config.toml
head_dim = 64
positions = "rope"
tie_embeddings = false
lr_mult_up = 1.16
final_lr_fraction = 0.0
MLP neurons of a small language model. Each row is named by its layer, matrix (gate and up: input weights; down: output weights) and neuron, and shows model dimensions 0-191. Each number is 128 + 24 x the weight over its row's rms, rounded and kept within 0 to 255. Numbers have three digits each. A neuron's up and down rows have the sign that makes its largest values positive.
After each neuron's rows, "fires after" lists the tokens most often just before its 100 highest values on Wikipedia text that the model never trained on.

L5.gate187:121154138141158133104098157126173133134084123163122118111105075126094119125130187094121145125157135156151138128144142165156137114111104136124135135105129113168115064126075088191135150177145122114050101126150142111099114165109117129145134157105113141157097129106134157124126092119118102135143132119135157130104133120149135160136166159095127119093114130053120134161114098130110132155127135145124123158139100151138140122146146171144078153112114138105136101124131119114114134136144123159108122169109146111105151108125103122124104145163142177107152136092102095159150139154110142167
L5.up187:099135129121160136152116117087130123136117120124169110077143076112156070095089111114122130160145145098164143159141119150153152126107151116160094137121107108122117112161134136148143147162110130085071127116148142107140113189113105142174137128135159099115084107157122123103145136172131094113139113105127136138088131116103150129170109173127163105090096144124128167164085120084101137090132105117113141157109098131146176132122178161137143114125107117134127145115093142088120124128144153170104091124115097133114150132127138121148154149144159103104131140144115157122126170145102109088
L5.down187:134139116152116116155136149089148123150138123130114077095073153126111134087153130114148124133141122139140131138132148147119151125090152168165101119132122176119125161135127112167125092137120100132095139122105121132103120151136092143183102165095072153181126161109163111145094162127089131112150135136108107155105149157165175102115139160120198158112141132135121113173149153119154113131126135123066150142108156157170166102150130139087136117122096128170100105108122160118108089143124129137125109089104104127146152114148169139128158146128140139106140132098129104108144130096146160106
fires after: "\n", "\n\n", " ", "==\n\n", "le", "."

L4.gate91:142155123113074114110114120105142169128168146141146125131143146107117134085105116122154123082144164115090118137119123085123129117140126084116155131126122110106108180132129120122167127102150094042110119152141134120095144096139102113177119143117121115152130133152115131123142123152109115110081114130175156103122085107120157148127096084139146159132149078131142109118135140144139144173096156119169098106105142142161125133110144123130125168128117105155143070116148142109116107117119135155134108153117101128117144133098123102076143124177148088080107159153156148096156177104112131158
L4.up91:119100134087114146099140181138106104133101116075166137116159137078157160144134107152125075117140057142114115119103117126170171133112125131123162118152111121145146124131099160131103158144147119147123113131105117102119127120123138129141096141125173115142124111129117159166139127094123117106132100135112090159142111113138152107114113088093089130146121127117092113113129103132092133142139183111141082123100068142158071142121146093122132151164130141148158129098137155126084092154098115092140118132074121112119154118117131114115095187156116112129143178111150143127081122142126110135
L4.down91:118157136154158141140143131133134175155116132149165113138133088122130135133167157141127151155152114102147140136170147103116118123132102137112146083137133130112106141120107105131096129124162161146117102151121182178103139128117103144106096131140113088092139162167094090079142113128091126130076140124119097150127160156143053135107123108133159112137126092155099107059173130111167162146102160139128136102109115102126116138131122143102125122087100085107108127100171123112168131145128124124175103129137123155132078121156106119146150146093106114175111129128148127140127157139142175140
fires after: " w", " t", " f", " T", "w", "if"

L3.gate86:090142157145125165070119133109120114185154135169146100160145114135118114125131132154141096142138136150129143118131165107113172128151089129093125124112117135105167153093117110138083114156136104140127146109123132090139114120113105161068158130109101143082153115135127122154149159131102120164181128166137093082106099108130127133102111168108130134135129162126178142181166128098144152118116114139105100102131131130116159172077182135103077170126127094129115125129149155119103160124145099143126117123136148113118144151137104140134101130103115140138167109157121112125117198113138151104
L3.up86:111128170111114134081131161112140135116138152127139107136149062130115091081185131070104093129132141143163135135136165127120161148104169116138099124131106132129103102112144079122107132112121098184119129118124151139161128114149101155096089078128115173137170129132121132111094145122107117120148142140134159120131105122174117150112131151093123112147181151125145152153145130074170162134138114113128134111119114120124174170084170159118150183132103123122122160139125134118109140135125143157137113119167155117129119138130121118144101087113119146170131123153116099164108186128105116089
L3.down86:137152155174126090122125137125128096134142087125122149102139091131154111133152132085132096158095106132106081107126130097137072136143084146167138075127173146159147111117145085147102124157123132149115103107101138093127130156114175146130100119110090124134131134134154137121165079166101109106146161134122130153109107130133144146136122096088135129144161138123132121124103133116146123164117103135090102093106160161151116084101118135132118128131091110154169154147158107135192149173158105139106132145113154108090130127159150082112155155113103120115158142128124167133182151162130119107
fires after: " m", " M", "ar"

L4.gate92:128119133095111150145076094113123087127129140120127147147120115110118110115134098142168156099117133112155132122128142110153144108088143107147134165161090112115114128171127153158137126105134131076109124143172165169078130119110113116142103111118126130140145137121080115106109137153119119125147107079146162108118122128148145148127156155167143096116139139129145140152154140145134111156103103124129149170138136128153138100112135135142129127093111164150114122073167196164092136077106138138090113162148112139148125130111194094126070092165144128159142101158139121081139153156130077108
L4.up92:101107139103164106121116157135134101165155123119071132102111104081138132124142122118198123114111136131140126126140060117145129121135115117154182128095146125105068123130088127170130113135135121132089098124121123129134094119137131113125108122141128114110128118126171114166129087122108115157168140156128076086173146109144119127125193130127119122114092127151101070162177131090111102133173141130094102159121114141110063120118119112124143120093163109100149103137176115118127100125146154126108135163137103161186147128120111131121120110122121142135100177138135113139136124133131149109
L4.down92:132121139141127118105144113093116131130129140112199122105129096112113131110138131109089132096100111171098116136146139118112136114164115200089098131175135072123139125146126127093111126134117150155153128078129111078148146135133136136090163136161125144116082168130098120099156099131111149092162109134113115116138118143124174116141109135123140092150149157109128131174082156189101072128173137119111100110113109147131108106150118103135156143107099130155112147193161152150098132132110125163106105138124130102134152118121095131113154147112125115115110109107146105153153073100134132145
fires after: "b", " B", "ord", " b", "r", "T"

L4.gate113:109119143159106091087074096121130088132139095110145172200145113088138092107148087148110140126129128104109149129137169110079168089119097113142134082138174111132179161146100088126104150145109137098104136100121103123136168104120123163136116142109109077124119142132142145122120113156087095132126105095095115148130107135131141101121156160114135139120148135121165144135131154118190155108126143097127099107107162084130121111119145109116123134104098112132113132093154138102112103108132107154122174141129126143129155114102169102112084145119124102119150114164120148111168165124146137141
L4.up113:171121119140111129144070161112121162106119132135127085137106136118150136137128171125164109071139153160099167112146096132102161083138145155113121107149127082115168162142077140158142158122129112121103161120129104144139165100172102162114118136101122142185110091124180140078170124107157114109129142162115106123148155119148103123152140133120130126118159157118124144132132146126121141116122154116162120111061125163111151137088134138150157098134107189148140109106132159152105123137160142138099116123131170132148159077138128126120144124107136141078129145126136100166130133099117160145
L4.down113:160123130127122153130186107166087109112137092126113085147131141136132121119137165118139111137137111163123131183144135100107174110135057146102148094105156056140154082126108124118074068132184148143127144126117132124161125118183149068139121131159142112090139112104126139147127106138128094146094123127106162167146100127152145129107090124123158114147143102119151144164145182148135131142140139132115152124130129146114153137124117157112127125119113127127146132131123109101152107152116114160106132117108145142070123113121097126176134114132123137153120160124076074130115127124143084128
fires after: " m", " f", " t", "v", "t", "w"

L3.gate70:102091122155133157148087067130109121146090135081150119143125114139098117130092169129109129139148131146138103106148162095129117148148118141144149119094165077176150124132125118130145134111100120138159163095098134120137122113130103142134119114115144142101143136142067119155131125138154118111172112102123141051093121120130128099102091132166149147152080117104123104165138152126156169122155143175104128117073141109151130120139164105178115178135109090174118107091149133141131124139134074167139116111137120164111123117155110150128115101139119160110135147142132116116131178121116104104
L3.up70:109108160155163113117141102129159135118132092136126107100122101113153098145107164098151108146122158147124116153154134116125171167140116119144131082135155120119137160172112140137121139127112067190103127166091106108149113123115152165151194145152121159159132141099124137138187120133128138112173160149126108117117110114126140109137104145159160144118136150144147138115099142116158116128084124130126106095125164110152148190126164089148103135113113070136106118103127143130121092136179131107154118119147134156087128142172127119116133097136093161096152101121126109142120174164123171127
L3.down70:104145114138127131141107148123091169111172145143158138197134129104146111152129114178093074177097093126146119115148126116143110083130139124110143142126137122103129160105095101128146141120116144099097148137150132150076128105124150129116099129152144120135148139128105123108126142131131094097091142149106093102160128143112121140124103163153129132100170157091152135136124114111118120153131132165098120171130131151110144098147120095129113151119162150105183111132143116129084128184139179101101166157135090129097083172161147112136142108099163151154106156087151114114111132159172153121
fires after: " F", "o", " f", "f", " m", " D"

L3.gate139:155159157121125113118093131151123137140119157172124128102114164131120147086155180126105137143147116138141144139127135162143145111164109075150141138131104122171085122118126141148121200171129151084115115146137137102109147170120102135092146144109133137094099168135107105173151161147100080104088142152096111131150147091153097116170143102099126104147131076114140112117147132089141120171108117132101150132138111108143138116138151132104082169127155121133136168108172149124116173099151096183127140133156095145164130130121131139137118091137120100112165142161118131133161149138120135151
L3.up139:109120089107133077166142154129128134122117102150130161076110158111107177110189108123126112131069125145124134121142111129145122097107154087146133120128098106072109127152156113141142116148130132111145100094158118136114162167122128093066127126142126154118114147113149138105112115144156117106125126097165109153177115129120066138139091141130157114166129098143138136150142109107120097106095149127114133134125105098123087127151083139129155133100152143144107162162177109102168131120133127154116079121155110094158128116103130112124119133105101130191147120136119143090138065113130111144
L3.down139:165100122118084126127162096136113137112140106110132124111130150125172137146137108165106132106097140122145142106111128168164082166091105109119115116104104130134116140138113128162125117116137147121118130137109107129154123144108158111164113140117129159139172126118110134137093121114120130181095092086164089137139123146104106121161090146157162167122130112147152136172089120107158129105130108143164086135105129143186127097156132120099137147058106164103115125161145124153140096074134175158137080128168124110115140114131152117137165124132130101146137136097177174087132098097148122093
fires after: "em", "ild", "ant", "ard", "ain"

L4.gate185:133137134110127157096137119102144097185096130099129166149073124089155136073146123127116143146135125104130122141144143124153162130133159137165145124179114144081085104167143154113144143115113121059123114102114132140112124105087140105106142103128148129135129123143085116124134099157085146127113099130155125091116121113113144128124148158120138144119103119149122103146168125112176131130103132129143140149113129133124108164106123115158131110109135126158080092140159182144112127121097098156117094157141129129132151112164181092076089075133130130164127130147095075098086141134111089115
L4.up185:076101152137192124107143142159126100170201131148099085119104114131138092143091142136141075104142118130132124115100104125140128119141154125152139115133088160129098124140121118166136109071127144159111143145095115137105123122130147150127133104079189143076152121119123131139152115132139088097129142116165115086135160160089108144138104127118103137099136146126147125161127134162108127157162166110158122136148146157133162138173155141110149096129164164104112112113079114157136074132152120139127165122118132120140119144113116121127133131135135154156092138124114087146092137162171165129
L4.down185:154149147107089113113140143158130112131140125138076209103099078130101095156148137160142164168128185119139086130155140144162139131131108136124164134131118111104146126151136164161117161132123137133155145106104089115154114136102122120100134125098121093142122161140099133108108164103132114113134145119136057129129134149153146126118125129127101115120109100077146124103143117130135119132118154184108082131116144166182111101153118149134156116138058153115136140141147128133104128131154113069125106160153135132108166108140103145141117128091118106085178117144124134129124160147086116157
fires after: " B", " b", "r", "att", "B"

L4.gate36:114132181127103122159132133148139135135151113124101107139109153142089176146140113169119138157113100153143140130169156108136112118131125111123134104113155161152151081112149079146099097158139134097072087119155159118122145085158124090181132147161126168122132123154170131130147155110146133126171124125114130162145146133170111140146112103142122112136137141123183156085173048119099156106123097096142081126132146110083108075130130129140126098134141113122121134122123108143147069136136145140102166114113118124155136150131106133110131136132110152135153128107064089122118130132143148111
L4.up36:109150199142094156125085180116121141181124119116112111140133133133098110149085121154113128129120128118127205138184198127095116149133108114143108175123135098113108116115139143137125129074124137133057108176133139146123078174154143163170136126084151121130105124135135124113155129158139117126165128142124167144116122119158143133107155139121164110148139130120144123094154145129142106175098116125143150123118168105120177118090140131123147128184109130108149120100078124099105106153141140159126138142089104137130133120151124112122114117124115141146115116127140108113151169115123130102
L4.down36:162128108129147116140173135132099141137142123143146079157155140113156123119118134109125111100121107115162085127117121132115139132155170098124101092135083168147128146112064116135133087171073116129183133148131107148140131105204118120106154143163110116084136133139180115143106099080123137135129168098097112121119122168092110140107130104123128148120123125136117154092099150131133149107133133129135104147139111118103139196098106111113098108097143132114114150139116138151124140227122115136132074120141115143167078124113162153141116117117129144129095127121131101119132126135130138112
fires after: "u", "c", " m", ".", " "

L5.gate17:113123132129126090173106097134135136156102122128150102100146143158104129130136122112114076122135153133143116144116086170135125143169135127149177106095146135139116161075095128149163129113164125139126183078124124126122144128140095149208168124136128137125174110169098105128181131158117173157079096120099135158142126115183118132127100119137121113130127111135151122126108154155141166109134128103136144085117128129109133138111157125118185064111114120121167112125137156135107115138115089116144150125116138151118122155154155140093144127161146114098160112138123125109121166081172134140
L5.up17:134139174129132091141132151105152147177101131146065122161130116130104121118090107083153130113105128168124149128093106149147173131152159082124138129106110122083149142123093128134107173091092148128120197104109147138124118144126150176143145143129155087099155138143115096083140130120108156078138117105117136145142131117076143111163099133156164092176115130158174139166150123116162128146151147134124110112106127136116073159082161095128162121118134109152125120122138121138131106146099102149131094131147122147106113145143113103138121084163117128109129133109111154120158117151160152134
L5.down17:090107164170092092126148100108076165165123112143136133160135145145146111130121128121083166141127129139142110124133123116117111148113149123159150102115160136134125079121105115116168144147141124153082157166115127141084132155123130113123137085151114121182110169137169115138130186113147177102085182128093150123164152079142117130168123113118102159119109124132132096114155101123174106143174124128111168135190172110167105154142090131160137153136166128152126114116131112108149151124108139100122164138112109108076148137103122107151098138113126131157123126126132124133132116116124126104
fires after: " w", "ag", " W", "w", "ee"